config.yaml
n_kv_head: 3
norm_eps: 1e-05
optimizer: "muon_variant"
grad_clip: 2.0
MLP neurons of a small language model. Each row is named by its layer, matrix (up: input weights) and neuron, and shows model dimensions 64-127. Each number is 50 + 15 x the weight over its row's rms, rounded and kept within 0 to 99.
Before each neuron's rows, "fires on" lists the tokens most often at its 100 highest values on Wikipedia text that the model never trained on. A number after a token or word is its count.

fires on: " w" 20, "ac" 17, "am" 11, " R" 10, " r" 10, "y" 8
L7.up174:44 59 28 62 51 60 65 65 64 49 47 78 52 41 71 50 48 83 54 54 42 50 50 22 51 60 50 21 74 21 68 42 58 53 47 00 29 66 56 43 54 40 28 50 68 45 62 69 43 40 56 42 64 28 61 66 44 68 32 38 55 66 41 25

fires on: "t" 18, "g" 15, "ct" 8, "er" 7, "ing" 6, "ment" 6
L7.up666:44 46 46 45 63 40 40 57 37 63 40 26 58 74 56 39 56 70 55 65 80 24 58 38 42 51 69 43 60 69 55 74 56 37 62 43 58 50 38 33 45 55 48 51 53 68 59 53 38 53 31 45 37 55 33 65 57 50 13 50 49 52 57 46

fires on: "ot" 40, "l" 30, "ag" 6, "end" 4
L7.up102:30 78 63 58 22 48 26 51 37 76 40 51 69 66 37 29 59 44 48 56 55 56 26 51 47 34 42 68 45 28 81 35 58 45 53 25 26 79 60 66 43 44 51 55 46 29 57 67 64 48 75 50 45 62 27 50 44 55 27 57 46 68 47 55

fires on: "s" 93
L2.up440:49 20 55 56 46 46 42 60 40 31 32 30 51 64 21 60 86 77 49 56 71 73 77 37 51 53 19 48 89 36 43 68 54 40 52 59 38 23 48 43 74 45 66 75 66 45 56 44 52 64 58 56 47 40 22 50 44 67 56 28 43 45 57 41

fires on: "m" 57, "em" 37, "ment" 6
L2.up578:30 34 42 53 58 54 35 55 47 29 59 31 62 62 55 37 46 58 80 76 84 46 30 51 72 51 47 49 70 62 69 54 42 42 52 26 52 54 10 53 71 45 59 39 66 55 55 26 38 49 68 51 48 62 49 40 66 57 46 35 35 64 28 57

fires on: "in" 21, "ro" 9, "un" 8, "ar" 7, "m" 6, "ay" 5
L7.up474:46 53 53 39 21 52 19 62 58 55 54 30 64 54 37 37 56 66 51 49 53 30 42 23 61 53 31 66 42 73 94 48 62 50 53 32 73 69 32 69 75 51 67 37 53 66 45 42 66 33 57 32 74 48 60 57 41 64 32 43 55 49 32 47

fires on: " d" 22, "en" 17, "c" 11, "ed" 10, "ran" 7, "d" 7
L7.up79:44 74 41 53 36 55 14 41 09 62 37 53 73 30 52 47 61 56 42 51 57 32 55 35 51 69 63 38 44 38 34 40 39 54 27 45 70 80 43 50 38 44 65 60 50 52 49 38 87 19 48 41 52 54 71 20 32 74 56 42 18 50 33 40

fires on: " |" 36, "/" 25, ":" 5, "w" 5, " (" 5, ";" 4
L3.up128:53 54 87 47 56 51 48 74 42 29 68 67 51 68 43 53 71 31 75 36 85 75 57 42 28 49 31 41 38 35 49 42 35 63 33 56 46 35 57 62 59 57 57 48 56 53 59 43 42 74 69 42 59 74 09 55 42 59 51 46 51 71 49 38

fires on: "\n" 85, ")\n" 13
L3.up725:47 73 39 40 63 41 44 36 48 78 48 36 36 49 40 54 80 55 60 65 51 48 70 60 37 47 64 46 49 76 70 44 63 47 33 60 19 61 66 58 47 49 54 78 38 14 44 63 41 45 46 72 65 67 52 50 61 41 44 55 40 63 47 51

fires on: " |" 34, " G" 10, "\n\n" 9, "ation" 8, "and" 8
L3.up57:41 41 68 77 39 56 63 41 40 27 67 58 56 65 58 20 42 58 49 49 53 58 53 49 48 44 68 79 71 87 11 36 44 59 51 25 53 55 34 28 78 65 81 44 26 27 65 70 59 61 39 73 46 54 48 74 68 50 55 44 68 60 43 65

fires on: "l" 83, ":" 10, "ub" 7
L3.up727:24 49 55 57 58 47 41 61 36 36 70 60 44 51 38 42 54 58 46 56 72 62 26 40 40 31 29 70 44 59 51 48 35 40 59 48 52 44 45 64 62 41 48 46 43 54 74 77 52 51 87 58 65 48 18 46 33 55 54 75 29 74 58 66

fires on: "c" 57, "ol" 28, "oc" 15
L3.up736:30 37 57 68 32 56 42 51 44 51 60 59 29 60 57 57 45 46 93 52 63 51 80 52 40 23 50 43 72 66 47 31 63 68 36 29 50 41 49 57 60 37 43 71 23 08 54 42 70 58 55 48 54 51 47 55 66 77 24 40 24 48 81 60

fires on: "in" 41, "ine" 25, "ric" 12, "un" 7, "ian" 5, "ain" 5
L3.up62:59 72 53 32 65 29 00 55 42 42 52 37 43 84 14 58 44 63 44 64 56 52 50 46 53 57 64 78 31 71 42 63 33 49 36 62 41 42 18 33 54 65 54 72 61 59 60 63 58 83 53 48 38 21 26 67 60 44 55 26 42 69 69 64

fires on: "ing" 20, "w" 9, "ad" 9, "m" 9, "es" 8, "ir" 6
L2.up698:69 48 49 48 48 26 42 48 79 49 50 60 30 55 36 67 43 24 53 36 45 34 34 30 51 38 60 34 51 53 87 69 49 80 51 38 28 56 47 44 37 42 78 63 65 63 59 56 69 40 73 39 42 32 35 15 30 38 63 70 35 82 52 51

fires on: "e" 34, "ir" 28, "se" 5, " d" 4
L7.up7:52 77 48 37 37 42 54 41 49 46 45 27 61 36 43 31 48 12 44 79 38 64 50 54 57 51 66 17 10 61 22 71 35 41 36 76 56 44 54 42 68 44 63 49 48 54 39 60 20 30 50 56 48 35 70 66 58 43 82 55 53 38 54 45

fires on: "s" 16, "ing" 11, "ir" 11, "er" 10, "ge" 9, "ist" 5
L3.up624:49 54 54 49 43 42 39 36 65 50 17 51 49 60 31 51 63 53 46 42 38 60 37 50 53 54 43 26 71 49 57 36 49 59 56 54 26 63 43 05 58 78 65 35 36 45 60 52 64 36 61 62 45 58 38 23 39 49 75 46 30 66 57 36

fires on: "\n\n" 23, "\"" 16, "ation" 12, "le" 9, "ated" 4, "us" 4
L3.up659:59 25 64 56 16 59 74 29 62 47 71 28 51 81 63 28 32 61 51 62 28 68 72 48 62 61 40 57 42 59 44 32 62 45 51 57 49 68 56 45 44 66 46 59 46 44 53 41 33 50 30 52 28 54 65 80 57 61 59 53 59 34 39 52

fires on: "=" 72, "d" 16
L2.up253:57 76 57 42 54 51 64 80 47 51 62 43 36 70 61 52 27 29 25 43 47 54 46 53 47 43 34 49 56 55 64 63 54 53 44 53 36 64 43 61 33 38 61 50 61 44 45 37 48 44 55 30 69 44 48 42 47 60 38 35 50 49 40 67

fires on: "2" 25, "u" 20, " of" 13, "0" 10, "18" 8, "at" 5
L8.up495:25 85 59 59 37 56 34 42 30 37 53 55 56 73 32 61 43 18 41 62 53 48 52 27 46 44 50 52 69 37 48 49 48 79 58 45 62 62 50 51 59 56 46 58 48 57 54 59 73 36 66 80 62 56 51 86 45 70 37 51 60 70 72 60

fires on: " de" 14, "al" 14, "v" 11, "en" 9, " in" 8, "om" 8
L3.up43:44 38 98 28 43 52 87 45 58 44 38 44 23 33 58 52 32 28 32 53 64 25 46 42 74 51 30 38 56 59 23 42 72 53 37 48 41 62 53 40 53 63 77 71 53 63 38 48 58 65 47 64 37 42 30 72 64 39 36 48 58 51 67 52

fires on: " is" 64, "w" 13, "ation" 6
L2.up409:60 30 31 28 69 33 48 47 62 56 46 53 53 58 65 66 46 31 50 68 32 56 56 13 69 64 38 46 52 51 39 70 64 39 47 33 41 51 45 60 72 46 44 40 51 84 32 23 53 21 64 50 57 24 50 34 47 48 50 42 32 47 32 58

fires on: "l" 61, " " 10, "is" 6, "on" 5, "m" 4, "t" 4
L7.up134:42 32 26 42 28 69 41 41 41 35 55 56 44 44 48 54 51 65 39 55 66 59 05 65 64 32 50 65 63 51 74 56 48 45 46 37 57 38 23 35 31 48 33 29 40 37 39 44 33 37 56 50 53 71 49 66 45 64 55 89 35 64 43 52

fires on: " r" 58, "ra" 40
L3.up212:28 82 50 39 28 47 55 51 73 34 76 62 31 39 45 31 14 76 46 60 38 45 41 43 60 49 35 24 66 50 41 61 41 32 19 27 33 58 31 66 50 62 48 36 60 70 41 59 42 51 48 59 46 37 62 72 45 49 41 44 72 37 43 54

fires on: " are" 11, "s" 11, "ear" 10, "===" 10, "\"" 10, "ly" 9
L3.up313:45 45 44 76 45 64 28 89 58 47 31 42 43 76 46 39 75 64 42 53 61 45 71 71 53 71 47 73 54 57 45 55 52 66 45 48 51 72 35 48 48 31 90 58 25 45 38 49 60 63 34 38 53 28 47 39 25 64 59 47 43 43 55 18

fires on: " sp" 44, "op" 16, "p" 10, "ac" 6, "ec" 4
L7.up356:67 63 54 54 38 53 50 30 45 66 63 65 40 61 18 22 54 56 35 59 41 59 59 89 42 50 55 41 50 56 48 25 63 46 57 68 47 59 47 58 50 49 28 60 34 63 22 41 55 54 42 36 82 55 69 44 55 51 47 49 78 42 70 54

fires on: " is" 14, "ec" 13, "c" 13, "v" 10, " v" 10
L7.up691:46 26 25 74 57 64 50 55 34 77 45 36 61 56 77 61 60 61 45 66 59 81 70 11 44 51 49 55 34 40 55 51 54 59 47 36 40 46 47 57 55 58 55 42 43 41 51 41 48 25 60 72 51 10 64 61 57 51 75 55 48 52 39 62

fires on: "u" 21, "le" 14, "f" 13, "b" 9, "r" 8, "e" 6
L7.up183:34 71 72 47 21 62 34 29 51 45 51 50 54 36 44 44 21 61 55 36 37 50 49 21 39 79 71 48 47 99 58 41 49 49 58 53 48 72 62 44 53 38 41 33 46 43 69 63 58 61 65 86 51 73 46 49 60 68 66 61 34 38 41 57

fires on: " re" 21, "er" 12, " m" 8, "re" 6, " an" 6
L8.up724:55 31 29 47 71 63 47 72 64 80 62 47 35 15 69 62 54 57 61 56 68 50 67 43 57 07 53 43 54 47 53 38 32 66 36 53 53 41 37 39 39 65 64 25 59 74 38 46 44 32 65 63 57 56 64 48 44 49 45 42 56 62 31 33

fires on: "ain" 65, "art" 25, "ow" 4
L2.up465:51 55 61 62 48 64 70 53 64 54 52 51 50 49 23 40 52 43 54 50 33 59 38 61 85 10 45 50 14 90 53 52 46 38 75 62 51 42 56 56 54 52 43 59 52 62 55 48 49 72 49 52 62 09 54 30 58 57 54 61 76 65 43 93

fires on: "ust" 51, "ost" 14, "ast" 11, "ember" 10, "ut" 4
L3.up448:20 46 44 41 59 33 49 72 37 39 34 43 60 50 15 64 42 43 65 54 61 46 66 64 41 30 47 51 55 57 61 31 41 45 47 56 67 57 66 65 55 56 45 63 65 66 46 63 36 79 50 32 63 60 43 37 53 63 40 50 33 65 30 43

fires on: "p" 100
L2.up218:29 40 36 41 45 34 35 31 43 26 57 46 49 70 30 40 45 80 48 58 46 63 69 66 51 63 33 66 50 70 48 35 52 42 64 17 23 56 70 40 43 50 41 71 33 63 54 42 71 45 36 46 42 58 59 53 34 63 43 46 49 61 77 44

fires on: "-" 21, "e" 17, "t" 11, "f" 7, "en" 5
L8.up17:51 19 23 55 31 72 53 44 51 48 36 56 59 50 65 68 42 27 19 60 62 47 47 49 59 28 39 51 43 66 46 68 76 49 53 41 40 55 64 67 78 77 77 34 42 52 43 45 41 62 30 68 44 36 64 38 77 34 46 72 51 72 38 60

fires on: "b" 25, " wh" 13, "e" 7, " p" 6, " a" 5, "j" 4
L8.up217:43 36 66 54 49 57 73 30 57 44 46 75 11 34 39 17 36 77 56 52 52 55 65 75 40 65 44 62 50 44 29 62 76 45 77 78 40 59 37 58 34 40 80 58 36 41 39 55 27 47 42 65 65 79 49 51 40 62 58 22 25 52 35 77

fires on: "man" 18, "ill" 12, "ar" 12, "art" 11
L2.up730:31 53 71 67 58 49 50 48 63 39 30 55 47 47 23 61 59 31 61 33 52 83 24 57 72 41 55 76 31 55 55 63 45 34 52 42 53 28 18 60 61 30 59 40 46 56 69 55 77 66 72 66 54 68 50 22 39 50 40 55 30 45 25 63

fires on: " as" 29, "iv" 25, "end" 10, "ation" 9, "all" 7
L3.up440:80 37 46 49 39 60 55 69 52 55 55 43 91 61 65 44 70 19 40 73 74 73 52 24 70 42 49 41 61 46 49 53 67 45 49 23 38 52 38 44 76 58 30 82 26 48 46 50 47 32 36 61 73 22 55 87 40 44 42 45 44 41 11 56

fires on: "o" 34, "ent" 22, " the" 16, "20" 7, "t" 7, "end" 6
L3.up315:24 62 68 62 45 17 35 35 50 28 74 65 61 41 77 52 60 74 54 72 50 58 28 34 82 53 23 66 48 43 66 41 52 50 30 39 28 67 44 46 42 34 42 48 62 52 39 54 79 62 77 47 50 56 56 57 54 12 32 52 49 58 57 74

fires on: "g" 13, "z" 10, "ov" 9, "iv" 9, "/" 8, "ud" 7
L8.up97:45 27 59 43 62 55 57 52 61 62 49 49 64 30 48 43 75 43 40 12 57 75 53 56 56 37 38 63 59 19 65 39 66 30 45 38 34 47 67 57 31 63 66 76 28 67 24 70 56 49 36 75 55 43 53 54 37 53 55 46 28 67 76 46

fires on: " a" 23, " p" 18, " of" 15, ":" 9, " le" 7, "0" 4
L2.up215:54 46 70 29 47 46 40 45 58 45 16 40 56 86 56 61 52 52 49 45 62 37 71 45 72 48 40 77 45 79 39 40 40 49 37 46 45 61 84 51 30 32 16 71 61 57 57 70 53 45 48 89 54 48 67 85 45 50 39 67 54 57 59 23

fires on: "il" 34, "or" 28, "ac" 8, "am" 8, "el" 7
L7.up662:53 42 66 55 15 46 53 56 51 80 55 36 41 35 50 39 35 31 57 86 40 46 68 52 56 25 46 70 46 38 58 39 68 84 39 47 46 61 29 75 61 49 55 54 45 54 58 55 38 26 28 58 59 60 52 53 17 49 59 42 46 28 54 47

fires on: "C" 22, "/" 16, "ac" 9, ":" 8, "S" 8, "ast" 6
L3.up619:53 53 43 49 37 29 43 87 25 41 64 46 74 46 53 37 59 50 55 40 61 68 34 56 72 37 48 77 73 63 49 83 65 42 41 57 45 37 50 51 63 53 49 66 34 42 59 64 45 54 50 38 60 30 32 41 53 47 47 67 47 61 62 43

fires on: " p" 75, " P" 24
L8.up428:43 62 71 21 38 70 82 44 21 13 33 66 47 48 47 52 38 59 59 61 24 33 38 29 50 49 73 22 29 60 33 28 42 57 73 84 53 39 38 84 45 48 43 76 36 53 66 59 43 40 64 64 26 55 70 39 45 34 29 36 74 56 52 67

fires on: "e" 16, " to" 16, "ed" 10, "ell" 9, "ri" 9
L8.up58:53 51 46 57 11 75 34 45 40 61 27 33 53 59 34 76 43 56 45 60 46 54 55 47 69 23 63 68 56 50 59 19 54 46 38 33 46 51 68 65 45 47 42 30 56 55 63 50 37 51 55 66 75 37 78 45 56 36 46 54 75 52 46 39

fires on: "at" 17, "le" 16, "in" 10, " h" 7
L7.up455:44 58 54 11 38 16 42 70 61 57 37 19 90 67 71 51 30 68 37 57 41 58 60 26 60 62 87 53 57 34 44 37 52 61 48 50 42 69 52 43 53 64 40 68 42 47 62 60 61 47 38 73 64 64 53 30 61 52 53 60 48 58 40 42

fires on: "ab" 100
L2.up82:73 38 56 10 60 58 39 76 64 22 45 46 91 55 46 37 56 29 51 52 78 56 30 57 65 53 64 68 61 36 60 40 53 76 44 34 41 45 82 33 58 49 35 43 55 23 62 44 57 60 48 41 44 33 32 40 54 39 58 43 43 57 67 36

fires on: "-" 30, "ur" 19, "ir" 11, "il" 7, "ce" 6, "er" 4
L7.up643:65 33 25 53 85 40 71 22 53 68 65 55 39 45 85 56 37 46 28 33 28 29 36 53 69 49 58 54 43 50 48 56 17 63 65 46 42 68 42 71 66 63 44 35 55 35 22 42 37 40 50 82 28 78 43 56 52 56 79 34 36 47 41 31

fires on: "ac" 69, "^" 25
L2.up271:61 72 56 37 62 52 49 42 30 41 59 55 59 50 50 54 25 47 37 63 66 78 34 39 63 63 43 28 38 41 82 74 80 59 31 47 42 56 23 43 72 52 66 82 50 73 49 61 39 56 47 55 41 28 48 08 38 67 39 54 50 42 54 51

fires on: "ed" 14, "d" 12, "i" 11, "ig" 10, "ip" 9
L7.up380:41 68 55 70 62 50 45 46 61 82 48 37 41 27 40 38 69 68 32 48 58 67 41 52 36 66 82 58 54 36 28 26 46 64 53 42 82 68 47 59 38 72 38 72 25 63 75 47 36 21 78 41 67 48 50 35 61 75 67 40 51 41 30 38

fires on: "op" 24, "v" 20, " p" 10, " r" 9, "p" 8, "b" 7
L8.up527:34 47 56 38 50 38 56 50 49 50 58 47 42 38 41 55 45 39 47 54 69 68 38 61 46 43 73 14 22 47 58 42 54 53 58 40 48 59 15 50 59 25 35 70 29 87 25 60 49 65 37 47 57 52 88 42 56 48 37 61 65 42 43 42

fires on: "ic" 43, "ric" 22, " on" 10, "ation" 5, "qu" 4, "ain" 4
L2.up689:35 73 59 09 89 55 21 36 47 31 37 42 51 74 44 44 73 57 54 64 63 55 60 46 59 42 59 33 24 82 45 48 35 61 28 69 36 54 52 56 55 56 41 66 37 64 63 58 38 59 53 41 62 40 50 38 64 58 22 52 42 41 43 63

fires on: "ed" 34, "it" 16, "v" 16, "en" 10, "ear" 7, "d" 5
L3.up181:37 47 56 40 67 36 67 51 43 51 01 57 30 28 64 43 58 74 47 43 58 52 54 13 47 69 55 55 56 48 44 68 36 60 38 78 48 61 49 38 64 51 54 59 53 74 34 35 61 46 42 46 42 46 46 69 48 68 32 54 56 35 54 57

fires on: "us" 27, "v" 24, "er" 6, "ed" 5, "s" 4
L7.up197:31 37 34 39 64 29 24 56 67 42 60 43 43 35 58 21 35 72 42 26 57 75 45 35 35 52 60 57 64 71 11 56 39 44 64 47 49 54 69 31 62 49 54 86 62 60 62 51 51 61 37 43 55 55 31 65 53 58 35 37 42 55 54 90

fires on: "\n" 91, ")\n" 9
L2.up157:38 62 30 28 57 66 59 47 72 57 43 37 26 55 49 43 59 55 70 62 61 56 46 54 32 42 41 47 19 64 47 57 70 82 66 52 30 48 56 56 56 33 58 95 57 29 59 48 39 68 65 76 66 72 60 57 43 51 35 61 58 50 69 34

fires on: " pro" 36, "ro" 17, "re" 10, "g" 9, " re" 7
L8.up246:58 60 65 46 53 65 70 63 54 60 51 47 45 15 60 36 61 57 56 42 50 44 73 61 67 43 43 28 41 52 55 54 21 53 28 52 48 33 28 74 37 46 55 30 22 67 57 72 19 51 25 47 72 40 75 46 84 43 38 26 47 55 31 28

fires on: "ir" 31, "m" 19, "ag" 16, "as" 15, "th" 5
L2.up235:41 16 55 72 37 68 39 44 51 30 54 37 43 78 27 29 58 54 18 74 92 31 49 61 48 28 44 66 47 59 50 71 58 22 55 39 55 72 54 71 57 36 51 46 47 53 42 48 45 54 65 61 48 36 39 43 61 82 51 71 19 58 29 53

fires on: "ur" 44, " r" 17, "r" 17, " e" 11, "c" 5
L3.up561:27 47 39 50 61 62 17 21 67 52 95 22 08 33 48 50 45 40 88 74 73 55 60 86 46 32 56 14 63 40 39 32 50 54 50 37 55 44 78 59 46 50 34 54 30 41 59 54 40 58 48 42 50 55 43 45 46 73 35 45 30 47 37 36

fires on: "o" 17, " the" 13, "os" 10, " were" 8, " was" 7
L3.up504:12 60 47 49 69 17 22 79 45 40 60 48 32 27 48 56 51 64 46 60 37 33 25 71 42 58 24 47 58 35 46 69 43 59 57 53 34 53 40 69 20 49 49 36 34 70 35 40 57 33 62 36 51 36 40 52 40 38 46 70 32 53 53 89

fires on: "b" 30, "\n" 14, " R" 12, "t" 10, "p" 7, "e" 6
L7.up594:23 33 43 34 47 29 53 54 65 99 80 68 54 33 31 65 41 54 54 26 66 55 19 61 39 49 58 25 61 74 59 58 41 62 68 08 56 50 41 24 52 70 38 56 32 40 21 70 48 67 63 34 45 77 52 46 63 56 52 45 62 55 47 63

fires on: " P" 97
L8.up400:32 51 61 50 32 37 70 79 45 33 58 54 34 14 43 64 48 48 65 47 54 40 60 30 71 57 62 33 36 67 33 43 45 48 62 46 60 77 34 53 40 59 46 80 56 78 56 54 37 47 55 60 61 38 55 42 61 38 40 37 42 81 54 53

fires on: "e" 48, "y" 12, "i" 9, "us" 7
L8.up177:71 73 68 25 57 58 67 61 49 63 34 51 42 33 43 53 33 38 34 53 32 44 54 44 22 56 74 22 51 56 36 29 57 18 33 95 46 35 56 53 47 51 45 24 40 68 43 73 34 56 42 84 40 46 66 80 56 61 63 63 35 63 43 51

fires on: "oc" 49, " Ch" 47
L3.up683:28 50 31 42 54 69 26 64 58 48 47 64 45 51 51 41 59 33 72 57 36 68 55 56 33 45 61 34 43 67 45 50 87 80 43 34 52 50 56 65 36 60 42 56 43 26 38 56 70 53 27 52 40 42 52 57 68 90 33 70 34 51 44 56

fires on: "ation" 20, "on" 16, "ity" 8, " C" 8, "un" 5
L8.up330:26 42 40 42 53 47 69 58 37 45 43 66 48 66 70 49 22 46 72 70 30 30 63 38 47 50 75 57 51 58 49 66 55 50 34 32 29 33 48 36 42 45 44 43 54 51 46 43 64 43 76 70 49 45 39 40 50 39 52 43 46 48 43 73

fires on: "m" 28, "ent" 11, "ed" 8, "d" 5, "n" 5
L7.up717:08 49 55 50 59 47 48 50 27 09 40 74 56 53 41 49 74 54 71 70 60 50 60 49 51 55 48 84 64 52 61 36 43 40 43 59 62 45 54 31 51 33 59 27 31 59 63 42 61 35 66 58 50 50 41 67 76 57 57 32 45 47 47 69

fires on: "ed" 45, "d" 21, "e" 16, "ing" 6, "ical" 4
L3.up279:38 60 21 51 65 59 67 65 84 38 47 17 30 74 59 35 53 22 24 41 57 62 88 61 41 37 37 34 23 63 61 43 49 37 35 51 25 45 54 64 26 81 59 32 57 49 47 46 35 75 60 59 64 41 54 68 64 45 47 53 44 28 20 54

fires on: " of" 69, " l" 5, "g" 4
L3.up444:50 65 68 70 45 38 44 29 40 46 36 53 42 54 50 66 27 54 37 66 71 44 62 47 60 40 51 40 54 62 63 38 31 49 70 38 66 56 70 42 39 45 45 67 65 49 57 40 54 52 46 49 21 33 48 79 33 51 24 42 68 67 68 38

fires on: "g" 20, "y" 14, "am" 14, "or" 12, "et" 8, "|---|---" 7
L8.up479:55 39 67 37 17 51 51 31 54 55 56 59 55 43 42 61 25 55 43 75 69 52 11 36 52 17 37 53 66 37 43 52 83 64 60 51 35 58 24 72 58 50 52 53 09 67 44 54 54 51 47 49 46 54 52 33 38 18 74 62 47 73 14 31

fires on: "h" 39, "|" 14, "ch" 10, "em" 6, "c" 6, "A" 5
L8.up227:38 33 57 27 49 28 37 51 33 51 33 47 39 72 37 54 61 88 45 42 40 63 35 78 72 64 23 74 17 56 40 48 51 42 67 17 67 76 50 55 52 44 50 44 47 68 25 59 45 46 73 72 56 73 46 25 47 85 46 25 67 64 47 65

fires on: " A" 27, " " 20, " D" 19, " d" 12, " |" 4, "e" 4
L8.up484:49 74 45 48 39 34 52 44 41 82 48 23 65 49 47 74 56 31 51 60 86 67 48 59 38 47 16 50 43 68 42 32 41 42 36 53 36 51 59 49 45 43 95 82 68 44 30 43 27 41 71 73 59 51 69 46 48 48 65 72 67 53 43 51

fires on: " of" 23, "2" 15, "20" 14, "0" 13, "==" 6
L2.up444:27 21 61 64 52 53 56 38 58 63 55 51 47 52 44 50 68 68 46 74 27 49 48 32 59 25 47 55 52 67 45 49 28 50 52 34 55 50 29 36 55 47 54 74 29 54 50 49 53 50 51 52 74 40 34 86 70 59 44 57 62 32 69 51

fires on: "ou" 28, "as" 27, "ad" 8, "or" 6, "t" 6
L3.up668:47 35 26 53 47 51 41 48 76 62 52 39 58 57 29 57 78 38 40 67 42 62 58 67 51 04 41 40 59 60 49 64 29 56 49 48 47 45 78 46 65 52 31 36 38 54 48 60 55 39 65 42 65 40 75 33 65 84 77 58 68 49 64 43

fires on: "g" 45, "i" 16, "b" 12, "en" 5, "t" 4
L7.up659:30 40 49 49 32 66 61 61 60 53 39 61 33 20 56 74 27 56 22 76 50 48 84 64 43 22 69 37 64 48 22 28 66 46 63 54 61 41 60 51 66 32 49 44 32 74 41 43 56 81 58 41 44 43 87 21 28 16 55 64 43 75 43 51

fires on: "=" 17, "an" 12, "ew" 10, "all" 10, " and" 7, "h" 6
L2.up62:34 52 50 20 38 59 47 63 53 67 74 61 57 54 48 62 15 55 17 30 57 46 43 44 46 22 39 60 38 25 39 67 78 44 47 30 29 58 43 36 41 53 87 44 51 61 30 48 52 44 57 47 49 47 42 40 52 39 42 63 42 47 45 68

fires on: "u" 27, "ir" 8, "le" 7, "9" 5, "as" 5, "in" 5
L7.up302:37 61 36 51 43 41 46 50 46 29 32 42 85 58 52 45 50 37 34 28 45 47 32 53 73 56 79 42 33 55 77 40 49 45 49 40 40 77 69 52 64 57 60 55 45 75 43 56 46 59 58 65 27 59 49 21 89 65 27 65 32 40 32 51

fires on: "u" 44, "h" 17, "en" 7, "ch" 7, "he" 4, "t" 4
L7.up759:54 48 45 66 58 30 43 46 63 46 61 47 59 46 59 25 59 65 75 27 47 45 40 74 41 35 13 74 42 59 54 42 44 31 74 42 54 48 39 84 70 50 31 26 47 66 49 46 49 46 71 53 60 43 43 35 30 59 52 61 91 32 52 48

fires on: "u" 25, "ut" 13, "ad" 12, "c" 9, "ac" 8
L7.up399:50 58 69 22 48 20 54 52 39 59 59 71 61 34 48 60 73 53 64 59 58 40 35 40 66 58 46 34 39 27 86 42 38 43 33 51 51 42 47 40 54 69 56 44 65 42 59 71 63 50 42 58 31 51 23 19 41 73 48 53 56 56 67 41

fires on: "i" 22, "al" 17, " t" 16, "is" 11, "n" 9
L7.up149:45 48 54 31 58 44 67 53 53 48 43 39 63 52 31 34 42 49 52 44 40 44 27 45 25 47 33 42 75 69 52 59 36 19 37 57 41 68 53 10 05 61 41 53 48 48 43 41 23 72 35 28 45 33 45 36 57 61 27 74 64 57 37 60

fires on: " to" 34, "e" 20, " of" 11, "le" 6, " a" 4, ":" 4
L8.up1:46 58 56 46 38 44 50 55 73 19 48 50 44 56 64 41 48 25 45 75 44 41 50 47 58 67 49 37 15 74 79 41 41 71 45 73 28 55 63 45 63 56 59 61 20 34 58 56 63 53 67 76 58 43 66 30 63 59 79 65 70 41 20 44

fires on: "a" 67, "b" 14, "qu" 8, "ation" 5
L3.up50:46 41 73 53 54 42 42 42 43 37 47 68 47 30 51 63 53 66 68 39 77 77 54 56 61 28 43 59 45 41 37 39 46 52 69 39 32 44 35 47 57 40 42 36 67 62 67 44 50 30 30 83 79 39 29 47 36 47 22 33 66 34 59 52

fires on: "ab" 26, "ew" 13, "ian" 10, "id" 9, "'s" 9
L3.up105:65 55 42 29 78 55 42 45 69 33 45 62 70 49 58 49 62 39 55 52 69 56 26 42 41 55 75 46 24 45 40 62 80 47 48 19 00 47 45 40 76 51 50 46 63 44 39 54 55 27 75 56 49 31 66 41 75 43 72 52 39 33 66 39

fires on: "ame" 21, "=" 14, "ear" 11, "us" 8, "ut" 7, "e" 7
L2.up87:41 55 53 47 55 52 68 56 62 40 65 53 37 57 44 25 33 65 36 63 57 32 62 46 70 56 60 38 56 50 52 30 39 18 34 79 42 56 63 70 51 42 63 51 57 69 62 67 28 49 56 68 32 53 43 31 41 53 39 85 51 27 49 56

fires on: "t" 63, "s" 21, "as" 12
L2.up178:52 63 91 39 45 35 51 43 50 52 35 54 38 75 15 65 75 61 54 21 49 57 61 62 60 41 44 51 56 54 43 44 51 53 45 62 41 44 51 61 38 42 38 50 59 39 84 52 62 69 34 42 35 40 33 61 49 52 48 58 46 36 49 11